From a checkpoint of a small transformer trained on Wikipedia.
Architecture: learned positions, no biases in attention or MLP.
Training: a variant of Muon for these matrices, 474M tokens, 7238 steps.
MLP neurons of a small language model. Each row is named by its layer, matrix (down: output weights) and neuron, and shows model dimensions 0-95. Each number is 128 + 24 x the weight over its row's rms, rounded and kept within 0 to 255. Numbers have three digits each. A neuron's up and down rows have the sign that makes its largest values positive.
A block is one neuron, or neurons of one layer that tend to fire together. After each block is what it responds to, as a language model described it from the Wikipedia text at the highest values.

L6.down267:136122142147147108110145124102125093124091159116119124122157149151146131130142141139144134111136112126120152142097138143113174188113160135123209139099126120117121122111123117139118109134141102157128117169100139136132085155105115144127149129137118124137131145124119095110107119139143120113
L6.down299:141082181152134116119089120126121091157098156114141127108112134132187171145137125206127079123152123127123179106134146132115105103163152117128134161083133144161132105103118164119166110106135106157139151137094147103165135109155155154101119102106085121081098150105146136128137107156183084124
Predictable word completions

L6.down384:109154129140099107151133099151151129173117141150111093158145114106130117143170159119111125146099086146133126099133124100133120137142161119137154156109086104100187163151107116109124089116075147089150116141111135129115140128164147162139150167090102144112157106164115161089088148177166118137
L6.down572:158143129098123120152176100147077092176168166113161127129121108122130168123136074082147163094109126114123178151170123141117108095114124152122142079157108152149114129183128106129060098145163126118105122100124135133134149110136150150093144127122174116147096111115115146102133131123119166135
Word-initial fragment, especially E

L8.down10:122144146152122145117110134155104120140175108098149130151146120130140130111100135162127133128145162104135122156177132119145141125092129137136083173159102142130141108149133130106132151166132061098100131154145121144144121143118083140159110120099159129135140122152103091108153117095156141113
L8.down387:158096116128130139172136137145128124107121113120167094133092152109153152127113129091155154089150089146115122100110113107120123111159159153143127117113158159164098135118172102138189104137110146118139152132143110132147186110155108118143153101144088111126136128158161126116097130095128131132
L8.down449:118153158133107123107136121128110149168107129100076150121152092116110131172129115136119103113133137076148124128137171128142159112078125130125100153172131092048118094156115130117126149105152139145098145101158102122099126123153156119097146136122108149149153162121159152128116113127114137165
L8.down467:092131097142105097141142131119119129162165118065115134144164127147139131193123108138127155093149126134130134185127127113154123102130152142123167144160127144160133148117115129186157111116124097094131088161112119120116127129140112108155146146148128108125159158089104147145144127144127099112
L8.down506:134109151114100097100163150175127160145141140130139071127154117105122141118118152115098158107112130179112195149160159096132122168124154078138136143130105131110163095152137149113124131149136166093093148131117110093137096149099149118154097107110117079125140131111110124108124100113155150163
L8.down588:139110132143091133116139129158135122110105144150138121124141167101174149163139149136151115140138111166134082131125146099117095148140149103116171135133137142130085126119112128137160150104159146113068147116125137141159133172120110147141107120125104109119098116142101110125115181122159125138
L8.down660:099137097167151113130115135152142126157185110097169145115149133131175152082092085095120119100135104152145116168124113127121119120112097120121130139129127133159110126156131096134143161130122164134121156142139116123135176134076129168050134151131109145152164103080115110168127126169126134162
L8.down701:117128113102090187128146157119102143138115114116097125108126130091117120159174170105164092120130149144125125148134120165139111101155187126114141103117135159106112124121158144133099168115130125118110158167096106129109103147139146147080118132092117098170107106206113104121138103097162132125
Short function-word pieces

L6.down201:136127119163124135096098081143155085118153100140136093138115139120158111129151150131145098150104109132124128118108123154099115113145086122110157134131145163102119120169175128088134111155102137191133112139139131153123126133128098130087148126109122157149115133127122139149146133108145074095
L6.down703:143074145141104142121132142136111153161092109135138109150130163060147179140146118071135116119118149143138091134153110074098131128155146118119155143155128107131104132111145171107103105123158104125121142119174161118139080159157131152096144129115100093129123114122119136144125092149137110133
Prepositions after verbs

L3.down447:153170103124149122147123106085077115132148204133144086143173151124124160138111150115118121117109111175110146134124128113116129091101112136152139108158115125149105133166059117171112086156116134142143131113154071168128110138133130123145143109163173132155154146138130139096133128137138124125
L3.down616:155150124148117131161140112109121118138139167084116116106174060112120115162155143110105095105104113131129085164132116114128078093124124141130134153119142149149095118153123153100090093157159174127136090094128132143131127121103150130132121099103190096179154105088127129085141165133103115129
L3.down647:090118139092114150143128145126129142167146162131102112118133111126136121143092101147154111166131160100149134120129119161164071109104111156147128137169110158154141164143121082153109112114148127122134145106081124122120168127177130155108102125131122168096116154179093145134098114103131151163
L3.down683:107144187179138143119125131096144162144089188151111132141149152126124086150131109151130095125117134119147115159155123119166179106092093121183157131154172134095088095146126148124158108155107128143123150103143116148088109143122089107143137101158125155107137151131099185127145155127130152108
Word-initial "St" pieces

L3.down67:080107125133088119139112148163144144152100078139134168110174130096106152136148116137129152112086107103137144125125176120100130083117126149138125126146142168107150134110103146109157151083149162129120135115095116095116126131117143146133135136132144131122152148131138153099142117181121161126
L3.down271:120152091149083142196116116131162118117138146154129137171152144126105103112178137113148099118128136100103136106121150146099100159137081144147143173165154106128120093119099122146105119150135170100183146132128127110116106151116140144138088158102124156176124137126098111107121135087116125105
L3.down429:155139077149114118126143174132088099149112118150117086142130144124112143114117139106127124125111107119146108130153142104146112154121106092148129159162159128149102115140106120121130169121131133165156111156185129143140103153083131105126107057093150179120128117118123166074141117180144104139
L3.down563:122137109129078172169121131152124144111155101177130180166112100092137150125125139114109150120093139153162073113110149118099131135120109189113135105147124153111129109167137080123119160137135163090143106150141119121104128152117076110128128136119157136144151095132136139148125094130127116094
Word pieces before continuations

L6.down74:109131122138131109118111148109127095135097119148119144130126133117143122170160122132131134144112144126116122103172139101197158204150131112143092075113124108131119123133109130088110122127092130140162146137117099103153140139121126102114132108147121169100170109144144106108136160136203141121
L6.down496:122136145166147142072129154078136129175106158113174113131099110154169092129115124122125121161115139086162140140141143116133125132148146095128118117142154139154130119061138129146107117097129178081029155115110133105157135131119139117140108110145094105105158115081144113130098130110110094115
Paragraph-ending line break

L3.down223:116107133066127161146134105116117102062133130134170111126133140155097140140130120158108150128148115155147139103148126138138111117062110107127143112107112129117127095132126152109124127143144109131161103134133129085135142118104150158127125123126147133166126111138148124124135122155156074144
L3.down240:115094096113163097124138111105096122142127127138169167130106084111114098124108146115121115160105117121134155101127151149112132128114114111151154122124132131155119105156106149163167115115138094112123094138124106156190126157088119116109092126116089172131153148142186112120128127129106135123
L3.down385:135148092124119128110126134098092127153143102086110115143112164121158134149139109099159160140133155104130141136123112137129138147142230106116140077134133121152145185151119122111137094117126138165089108151150150164125123088131127115129139152131115115131119127164137109090151078143145147114
L3.down658:137156130156053126122120132102155127095178127095127166166128143120113121137078111159112114124134090103132127121153126140167099124142131094157143126149118099178131114131136144103167125118125116151128133155137109103122161137104071096119132131156073107121093120172162130162158145109078123126
Help verbs, -ers endings

L3.down265:128146109141117085091162118121112150117147107155137122132143103131166135173113149117131133077096116130136115125137151142101103128139133149096137177118120141151161138143147151072156119079168139155109101124098149101111144112152122180093086128137172157160136103137143127111132108138116125128
L3.down335:135119086141124149060143147137109130135121166143136095149132132107166140146127158119136155109131150158156105125157149101145134140152134108142145173087129121120091073143131086155088118088157118128131096088100113127105137134092087173145144135171139185158155131096158163120167148141169100094
L3.down345:106181153131123151113122130128086118178143136119108104131120125128123156127097097113108134083094122140148086123156138125129144135135103116151130145086125153110145117167124118141100120111148087148125168096088141144143076142135099106153138135112131149146132081145088119095176155142132120177
L3.down486:168092111138118098122136107115130109114111135119115130128113125113163114141143106166167130143149138159136082146119101130135135089125114139117119149119164147135122120165136121129103133152151116112113138152144100123110125168171142130113133133129092141146129093108135157118114123148120116131
Sentence-final periods

L8.down106:084139134140117140081085163120114130110091143146123127104073134138123091104122119135129132106154100123118156120115111144140089085190161115146162120145123161138116173141114121105107143125107155150137152089162167193132115144100127109086164141156126183110117096131166115181126077133138082140
L8.down176:115125115125176158099147143179134096133126139128097130128104185121115133127145149128147152118150110111132089135117138083180119140124142101138106066131152103152092101111133117106114136132112129106145157143175141142122167144154128106100141159151094144123127133090126156107150139132119105177
L8.down185:181148136148168119185148096134129145117153099117158118121202126121104153130125077128144075158187094113120136119129100134172158097132122111122136154138137106131127119170113161127126123151105124157121122159112115128114113138160108131154151108124135132113106144104166119112101110130093146129
L8.down275:130123116121127095178069120116143102115155112133124154097145119153096135086136125158141150126119151159131123146109120117127165105118126154129131154169120094126119114116145102125118166119111146147136079122112113134125102138112111132143146101131123138084122120105135099152142151159112165127
L8.down325:116126128108080095145105138176151121140141120135128113136038120162107090104126120131154164136123091102168191151121109174138102116137144082127121123082158134134164154109129105143130157156122140128102155114148121110173131148139141138103108127135107139089089144122129161160135139143133079132
L8.down546:106161142128120075090148164114139158128141159137129136148104136130089116134100161145135099135127144148144136144122126126105138094107177128091117109172185157092114147135097123105110117165142074161125190140158132134122138170102138085148130087160124126076087136114119129141088135122128180135
L8.down690:162136159167089144100136100120136093137101179123141120109122122109085143131129142121167121123113131095119122133108145078146098099104130104144166114134135087104170159128077143092142111165054120115168136120157092166120141116054144130125134138151132116084133141115134147147097128134122124111
L8.down694:122106144146129148131144119132143122117112112149126131066116098105185136103140188094080113113137115167145154134153122124110110162117165118134171099093107108142140128141105164116058119150171117158084142116103127144091141131143094128141129145152143120128085087137137108166144133144115158159
Plural people-group endings

L8.down69:134151134119102101110165092135146137090076091107152102104143165110154133153093139147093144149153126149110115149152083137130134123120086146120126105117130148136127142128137149164074125128132092135111155142150122093143114198154170110150164107138130132152086097139130142142114135173100160185
L8.down73:159122153159146077179111123114131114156135146154150079124127130088120105157112120199122117130113136097110128155104157159171121130160082163133102135160128150112079100136156125127125165116156143152176107134106147156095104157138141140079105129109065144120135088133105098115125153132138111139
L8.down74:114169104132102110161131179127144186160179130120123171116137153124085148107102151093131087101149116134111129092127130092151085124181081107150143143098146161096133074138104134118140134104107140102133121144099150136113121120111133140133181093166142135104162110098116127111124141158100136145
L8.down159:107161136136111126169094123120143111168119174136132115114143092091122158171127121130115136146130146124118118119159147100148124119126122169128159124116156103134120152169140115118110130089156123104113113187107142140148140124151152158106118132129121124154091148090152111148121151149140097144
L8.down175:137127108150119068139140149117093113130154146144160152091148077118158119117136150119105156116139129109112099082153157111126165108144171085130112112105140110120132120131098159137118114112147106142128114167147121109158129116157132108132139123115125138142115155122082157149123108126100077165
L8.down421:113153105123182117096095124110120107120144089111137090159110127136148103136106156123116083155137139161139173113169120158106111123096103168117137171086128149137121124133101084115110123127107118137103149139129110109111177157123099118112109149140119118120146115128151106110127135133132137110
L8.down452:138123169135137083106123155105115089140149112157167115148111134141095129153116155104147173138104128122130154144128110151126116115131113114111115156126147118132100079102104118146154132126112126112134119113113112108177102114117177133091127070093127161138131115111138138157134151142139109110
L8.down644:158176111166130128157093144132136154176137136117123121145135086087142146137108109104142181096099125107137125131132129103123163133113138085118168089112145136119129138119144112115123155144173081109124116117112147109129109156108108142097113119084128109110171121091126137105110139153092144105
Verb after subject

L8.down9:130110117134144116102107112146162122085065137158169142141100172099118125116147139118127166082148118158122157138136129159071111139129129097161106128076152150153148157118141088111121161147120129146119138162158076086097132148167148126147167101147109144149104150187102128112144139128133149138
L8.down121:137133148147130110090099110099117122136139162082146131158140148147115151126127161096157131110189105115134164126118148134133168117104127126167180135091154144135112131141161124098146109164136125122140126121140087137133147138133138124138156128155168144149139112111103152108136117132131116112
L8.down186:125084129159153130114135137145147106127152154112111114130112107122092118144146110139147137140120138118149132130141123103124131147122169121160134118080135121154156105163087135178131152117167123122103106158111125143085137130177114098129111155121137117131148131094132146085128124137150094139
L8.down211:107138115140148158119092090095149116128153139101111123140142148133167151122099172116111133168148132127112129081122144083100125136113128109112122158158135117124161141120093103111140133114111076074140084116145093101127093154115123123104116079101133125096057118090117135103125125167111131137
L8.down322:095178122131119145092125075107139171128144122092144124169139125112135153142164146144144131092137137131148148109120110115123155129130181138116135143128148144113092129107092133113139167143150125119123076112127150117141146152135097147109123141132118121131095155127153114135134097085138111142
L8.down496:184063136128140136120123118088147103157142157155131120119136118139108140068158138064137136124134111131141149139122117136114132121096119145076160133157077133148137149119110123113116095120134146133157116139134140124135123157145116112169131084141133139120102103142121130113092117128071130127
L8.down640:139140132107159142140142126151135142122104130133129140142183131119089102143137134175133179109153153123149134130152151105120107097108113087138103141170083111126173152129132111110141126111124138139125093136134100138126115138119137131128151157129124124163138130148098109117093157142138180148
L8.down686:116076101157117183120146080134138143112100152119080125134117111155099138126125123143132117129166157122140146171130145104105099098139089114160170084163147164119149135098113118126113117116128124097090138113112138125138151108089124135146150138120127076162124185123126130118126150122137134143
Clause-opening connectives

L6.down226:110102141102101145120113101162103104084120078122148117114162066160124120128115093135151163128151133122138128078113129095172155115119138102110124126122126091112157162127120141095085158116146136178107098130154131124116139112111119112107135130126126151123119138099140176111086137173107117150
L6.down553:150166093103113101103147135176139127107114135126106160132134124139113127146116107147152182129143095136093150135103142124137128088111109144124170143152100126094170123093163108114164133112129107109094109170123145060143117105094178130103142129116147137127158147138117162169102105147115136169
Anaphoric "that"

L8.down78:133110116145119133120184175105077105172165143109094142112159099136135142140090097146132150152124158124113107070119142110117173110116142138123152138107116113150116116135173113124115110142130117078140084144111113089178156082106132122136123138131133124118118144123107145115115109147103126108
L8.down130:157113094143114105092170114112100132084139100161119083088121119148092149125138146111101132122112123115063121146104142110126144119098123106085112136158095112168138173138178102116130114145106154154126130152148120093132126116158108151094127107099142131126119144132119168160095129137133148109
L8.down149:150142146108133139122173107125141146131145130140091159140163107142103093160110086135134147132102104162071150136139131133153107114127118157130148152168108111108100119132148140106132143106195169150068129152122095146098107114139137131057162111125154114122148130117136162142116135118116141145
L8.down245:143126181089124141153118108121140105103114108149139143146174153140103106162116104096146163145079102136147135140121118103109149136093155129096173118155145161157171122120095107148156125149174147126180095101128084125125097072120086108145161154110125111121123178145129100134138133101125096145
L8.down279:122122108113126162140107139154120103124139124108091158150108098112106183156096105127137130139145101106145168173165158129095141111106122133122133121148138143157101115098172169140128110158145123076159108098120159125160138135101085111167156191106162144146104123119097092158100084139128097088
L8.down455:160118125143123127123146097127148143128139148159179162138106160145120088112128120125153128071102128133058136129148145143158156123126148141131132147141140151142148120113102132103150138108099120158124152124138136126140161130088123115111182138124159084125150131132127124170151085126127134145
L8.down682:124096132092129129136134107096089130102118119156153098113145169138118169082092132110137068142147134146131124110076117171102179107124087083108127137175137104106121080126150125110151132166085123117106112140109141078141115144117124103123118127122093141163105143114166095118093122134124144156
L8.down685:103117167108156110192133114129118133125100119136121120106100120161090148154081085120156099141130136086127147101135133126125182105157127120107127122124125150080145086189099147155153154132115110126090118148137124113128118149177160110091107118170074180157118137122130113117106131133098089192
Prepositions after participles

L8.down24:095152112145126111167078108126131122159156136139144094154184120156172121131111160138146088118138118115100129124076165122142101166135114115144071141109143123145086139109140137135132147105124105146103128153144090135107148148149163109096092113123091155142126114161095097111158132120121140155
L8.down112:104142114155119146140159114119064143140125127136157145116108158112172106139108128155108122121087129144127105120140144085143107119146124130083129118100154114138091142133126105153105123131155105136120156122136129126121160113120123151139136145136110139128102140128115141103102125131133116126
L8.down184:130145149127142139110131151129106094157125143133173120149146140133148136127144127089150085125159151130124104127129147166167162166143133113129124086124126131125125143130123121084149121116122133115099110136110137093147133144136170127074155120130134139161135150101144124143136130122164079134
L8.down389:168102158117106113165113161133140121089127118136101123114107131150114113163132133147101101146139126154105138099168174124174081127152179149148127134090127147134110141085147105109128123147148168157120137147136101169111130133130121107112155092144113148112104115164113140119165129123144101159
L8.down530:147087140134130125133119115100112117126122114100123146117168136126112126117136124122143094156102118158101169137166096108139117111155123187073182133112109153085128117127169124081135121167113123154142145132149069104103115175094167144128145109145145132168088178139127146143129123140119145132
L8.down544:131204112103104169095132133124111074128153136127098095131154079150159102142113097138126149120136150109116114115144125157142105113130147134137099126100122159114137144122174142110092127113141114194112139119197137123089091160167113088141128160125134135102116119106091132139104134134123128098
L8.down647:107171140124142137129172112113136123111153141155127110172151113193106123135160106146088138144145093107122106076121153135140122120161125098137104127170134088131142128186078106146178102104111139093134124109111129192172145111150109144103145164129101144146161057120106129098135118132122095179
L8.down649:130129117125144132120101193109136116115111137152142151132108112112130143104151123114084129091083093097116145128108121171093201121096103132128129132147093106109122132133093171119104151110142130164096102172097121134139083146108108108140102115159139140135100094144103113120119087097124168145
Mid-word fragments after E

L3.down16:133151155158117103135142146152131132127102147090163114150116124147164120094148121101124116109093119144127191119131097147120141092106119146139114107158114118132151142150126160169129145096136120148152097121142173191127129149089095092115134102124124094113110149155144198137103107124142115123
L3.down173:123108150110086085105093103165117118126101153108142103124106132136094135136146106122106132149122128137126104146094114123147160089147153096143126162113128139158147139109129154124139142162125126098113104149134178137133097110099177106178161145123141181095128111071132174131084133111180106132
L3.down611:138121139142154119164143091131102099145093142082146128112109131133075166138165158132107159142184147148143110143151140143094147110124138147125124156101135125112096140147130101127132124134129132115107090150105124136163103119125169104123154095169129144092136118117149124124135118124113135125
L3.down613:168157099130129196151116162129035169101164141100159140093142073144132125104117134124112121160110101136150136160126128099118122142171123162154103132135091107093145122100155124061108116130132104168109137143159123141134159074144131112148116146118165072159114145178127108137125162109154106156
Mid-word "ur"/"ter" pieces

L6.down417:117120110154086097113090162088129153135123128134139116118076111104109124066097119091150150140071115107158171102130142129146147098146126132126125146088138192143132099130162109102127123141143151170157104146118166135162142137114106109139110147110117147095081124099112110132152119177164116155
L6.down631:125139146102123110102107164142123143155135135137128132094092112116146139085117117122131148108115154147143151132132158152119152141128119098139133091132110132150121146131133113137111133072170135158177102147174177140153148146085148127177163138149096119132094149123115156080160093137098135157
Split-off inflection suffix

L8.down13:107126132102107139104129134149107127127113129125101124120126108116143136167148074145119153118123200129115140158121139165123179158126124074159096157161159121112142112144168174166143150148103080117127099105107085102130153132100146132141136156130084155148150132121080104165082170120114127111
L8.down18:093124135108082122145119112124120152131176153162117130111139092104126126167127124116157121112172101147172117153144120125138086076155125099142122121114120120101132123107110119101084151129115112090177126147137117137111105125128137153163113137128125111144147128108125148116119162191134103130
L8.down26:114127116096154130141134086122121117108141106131133116134062161139122110179118126142132144124128115094123168133126121107086116101112127149159125129107098139101116109115140146122131127133141133111116100139129156119073097155094130172096112120134153126106123124144178107136097179160154119139
L8.down91:109154117152129168126108138103101119136108098134131130112133120119163131140158137095162126140138141120134128110170158102119101137126149113147120145132098108163167140107102143094097097161131125151124139133118109157095162114068090128073117121113143139081147115143123123065111142109141137115
L8.down217:091143100162128098130120104146114136112094127128113115126132156130134175110122143119117100161147120138143121184157084129108078157155131148138108095128109127136092150156137138113136107118124135119127126125131144122167139102141092117152080115119120113150149123090155113177149135153140143150
L8.down286:147151155124146146141140121080120119140135147169173092133128128094143143134129133116105127113111111089137059128148123123106099110138154138117072120075126147068149073152112146126097156084143135096118141120133167116095107143145090120148111132111148089167119122108134161142104105116136125128
L8.down411:155130146123163138162142148145119114107137136166098132131104149111142114128122138138075139167116153130103098167146152131124151130156139131099143131123142119128139135135132137105070113135148129157139132146114144138131162130111143077115149145101158151101089139145149129133103114124100180134
L8.down693:131143162117116142107153187156168125108149146145098083127101141127153142146111157099157168110092133134113097168126126153110106113138118102131101154124131102145155154139108110098143120101127130121128142047110184116155112148086147107144174124172147159147177101118126137139131151154157089119
Paragraph-ending line break

L3.down42:157176117122157134086174150132139163159117131089119134128093113097117125106105144137112110117137132124121088121177151125109114172133124134114146175091161115076186111092144102134114088142130102074119135129120129168127118130144122138101148118123129140140138135113110092151133091144123135142
L3.down139:136175072169139148101094098115148133137167136110158145132112100096106117120108080146099131139129113116115170128114129159109098129140126141122153111125129147156110179162122121107137124080102135129105158152122145075152121114135137115119147168163110135139165124101119119128120096204083127129
L3.down393:111101107170127139115086069172149113098118113129120131134157140136098109165131122116081170123081120134120138118087120111141110139170153137136189121115100131116123111158106106126173086148113114093125131160119150139144095104131161104173128166094141127131107131089121123114122151134152088132
L3.down640:175166080155135141125150125140130125142146116085128118146144104105125155165150126101109171116099115140085100134114172102168133122134117130100133125092098099165104136132137071109137131156140173097098125080121107116100143097067156137151167123134140122154159118091134132156095108081095148113
Prepositions after verbs

L3.down50:175142118106150105112156154148117128144129129139154166115135067128091161103128123077097146103091115154128111196140138136162119131115176165085155146115112119113114098142142160082129111164174161144131134191118096127070089120140152108143114115123141113136126160106074145117124088115131155177
L3.down137:104116112130099104133150121180120159142138151141108121070147123140100135152132145140075163129087099129144140097106127093105158133144079114111170066156153117165117154110135142110133161120139123147099148133171152117154120163122152170135133110141092124157106158116123113101143107130094069140
L3.down193:147133137115123136119159112129102118113134127093145123126140104116152111120137095114116133137132150139145105164145103112108135107153152110110119123091150160155087121116121143130149152090132120159111107112144092110173139100124159090130130138145137130097169142133151124094142116096118149138
L3.down604:177146134094102103141141101138119135123089088111116131135137153111126137138135126131130132137158155112143140151140122103134101115133171103168143114130117123088106149166080124140104135147159175155135138128126114140125054085130104170104172133106118147172134102168113163119130143099145131148
Ambiguous short word tokens

L6.down152:108130109130145117138118110145142136116151143093128107114103160136084107121154090080169179136089150146086175108140129077110113159197123128125132129137168143102143129153106093096128115165136140133157093111118160163169093143139126121121128099123144142101128110114110124172142113159113127128
L6.down303:143154097111106158107127138152101134123095112180077136123175121131138137120141130127140197159098128133169119103140118157129110149173122090142131106118120110104152120091131117111140134151136108132147136176123126128103097153136143157145158102130122126096134163126152114109103126115077119078
Copulas after noun subjects

L8.down36:063150126126152134145117132147116132128137123153132178129099139160177132161130153161097112124135113143146133117116141134172116096174087115140112126130134154103143108121131129104121129116083127166139141141154148139117099130170143131100170172129113132164170137143116135119159140142117164141
L8.down140:132125113102104134114132122136124153154123101144098101104140094170122079142138117135145105155095157118170153130160115071111114156109096136122113140204113134100118136116118112181135096140126111071116118124116148171129108098126152147164137163123159073153152112115071156140119090128104121159
L8.down202:133136105144164148139141142140099139142151162091138113145120137152134114182121166130110171126106100153107137174084119106114170080148137134150147132167120162111106153130102200134156138112120134133098101127100127139086133096160099113102106083111142143135122134150077111186096099144143157138
L8.down292:135148164111125140104143111119119126126146139184107099145120173130174118156140159161117113138134104165107106140147086100121144107134098145174098110126122159123125143153117125171125145122133141153084141120136093174084149174137148156136082121130097078141150142097059117102117125141149149150
L8.down344:121147136119139131116168149111122134152176086149126147175124169135158137107103091128129149149086094121117150107135110176093090150122115139123128122091131129090131124125121142126118138103154127128160117137142115125162159138145170091123156150125097137082100148121107149112105150110140105155
L8.down514:134153095172156102178094149129108111131127111136092097182178102116179103163120169167108112109161126105136136105134130130114128121113140138117112171101102126123133112144117160167128122152153145114172138149098134163107112156129136131091102157072125102094149131172126081107077130074130129100
L8.down535:129119139139138123153128154127110176127162102116088153115134122127138168110088140161125119164153090136141107120114116156138109133135107165126183092179129170119138146134070175129161110110144096104093115101163117104141117108171083183134117125092131161143122139103180149152104116097106115170
L8.down539:112149139151114117125102130118085150156124137157147122084135146125161148146102122119175127103109143137093166147153127098165130108110129124134148114176134151133149166152154116101129160152144138106185120143132141136131159095128118147125090148156117157126098082139104119112128095156134142142
Incomplete word-start fragments

L6.down140:087168107133064129122097107159075169150116127172139169094125112079097120114152121127165114150142120122115146091101142108100154105139125113151141102145117090077153160170093123088127163131151135154136146125149142137115136079137090155131154142182143135113163133128105154125117113120152124142
L6.down658:166095161099138126134133088099107133160106145133145142112180102083167106094121083159141141129108164100176116115127160107157119112136138133186170146127117145113098161145111112136104095151112171110147147101104183155159123090121131129139082125112113125169096138146110124099126114138116094132
Clause-initial determiner "the"

L3.down273:108129100145111144122159152125171145117142149150114133105158142123116083139107131128159132133115149135172104128099083151130168118138105142128135168101137072088086113166134148134153116113127097130071138140113137132118130137131162116162106163131089108147119119114127137128150144107136116167
L3.down475:083104110113129110117107133141154176139134093134123130146155107116127117153143172127144148110126127133123145093140110139149142098153146161113117129142143098157126099140131135111140155066117115125095135107105135127116144186098126100097140122136134137150146155076145119174115154118131147174
L3.down542:142141122137150101135106142100101116134095139164105083163112173109151119138136130135134116153113123099112163158127130094123124115156149142110080110093165142165100168115131139106154116138133170122114122161112121102111094112093162097119096135107118141161120140111123167193108153116133087118
L3.down695:135098169145146126125103146076156128143134107101157106172155109135144123123145148099158173161164143175167140172134091123127139153146176145099127105160150105129128082104153130102136094125109110122061117123144103160111162119086125094090136107140121152108126123127138146129093107105112142104
Paragraph-ending line breaks

L3.down336:135131097145128114123125118176085087099101113135104111104105151125106115154102133121163142141125080102128132141097115112103095189125134107150145150136145096123157124158114106155151132087148092156141159157178133114092112121124111117147116115174129160166145133100090119122127148141161116115
L3.down420:117123095147168101129131112176110148121087149115127083188126155162132135155099092112118116138164115124128113145095122130099160142073130105109142141119145117084137141103144184116130125106139150114171130129115129143146110126123150093166148126137135204118084160105114105101111151105138103174
L3.down491:098117142119128136118114131138122064127124099131143099136143146106133162124133097131087096156114137139152095171157143148122167114134140124149151132152131094108119136148167126153142084111116115159140130117112145132117093078131121168107161085140172165150140145126125150150141147117076100112
L3.down577:126098130139165139118143110126096090115140127105138113146106138167130139157118147121144097112123097103085130071152141129122129123163130121125156145109096169136070153185129091116118166118114148128109097106102119141130126111103132110099152121139118140112118143099115134089155108128123105146
Temporal sequence connectives

L8.down17:105127121164152106145126094137167123140135111130093148163117156101157132126122131163136100146137134144100119136112121154121129173118075130119110175191153101150150131102144132148102063143043080147158134131141109161128123113119121139155093098120094140135127147149124135153123157144089155117
L8.down34:142128126136120157134109124125129107161086114117111095163149134120138090117130142150122104133125158114147164152147172146151101161157138133127113091190100141136132109155120119121094078110140134152100146093169122137151124155084093148132160138139135156162168130128149132110122135149072110133
L8.down88:111154106105121137075149156137153138132130150129127164129074149142118070097123096092118128109122115146126115162144137159119106132077134097120126166125160135098180144161120134144138165139090161113096151162174125088165166136121128101090102100111149124128108144104089143098128149115123125179
L8.down190:150118110128096114076117127149106114106122140129124090100139123135156134141155144156163131137111082171113125117124131123052127109095142140139144144101129146126116074098132131131130175118140138130084095154108128138138147142140129131143154109112178120076105142161106168156117177115129143157
L8.down203:123109134101153165105180131107148170110124117104124143171155094141133133167127133118139136092134099149142083147102170136153136095092094131115117130115134160107129131142140149137146153139128141163136169128132121115077120124117123098151125164142157140129133154114117145142124158158136182141
L8.down267:147169133103100144071145134121113124127075135128133107121126157096155108160104083148154144129105100099155123110148108064106108131141135110134131144141146103113122111138102163125101085138139127104097156108119117119175096194098137113150133130131139132128069127136144106140100134123083097131
L8.down293:130114146147103123143141142142113071109144120115151115159164152142115118139083131123156133135102154105144092117129118081107108145129089130128148144208127087159144124154135103118115126131140135107149101138140119170128123093092099109119106141164122163128110102167098127104133124188127132132
L8.down679:128140139175103118118120170134112154174153110158149129116160127170156109108032157128085129164106084155095166160135110088111085159138112133141099115151134159127122141102121118120100127091126118107147116124133119127125107110082133122100126128142106099136135107139119105139138144163151122126
Clause boundary before reported content

L6.down242:115161121133147121146117102120073097113137116115146135158171129099161151129103163153125180111122085123101140150146115138126117148146117111162158189141089131145148139169117158160125155106144105118138139110110058164128134139078134126164113173102129116154166161107128176103095130130096111109
L6.down552:115119126117166130139112159170093111132126102110129143126196153103144124182118102108141106126106167113127155169156141174114113125128136136083128127127071146106101136162136162137109092120128121128160093157112146101121114132143136103120147068139150135169121165119100115102132115133123116111
"for" word and piece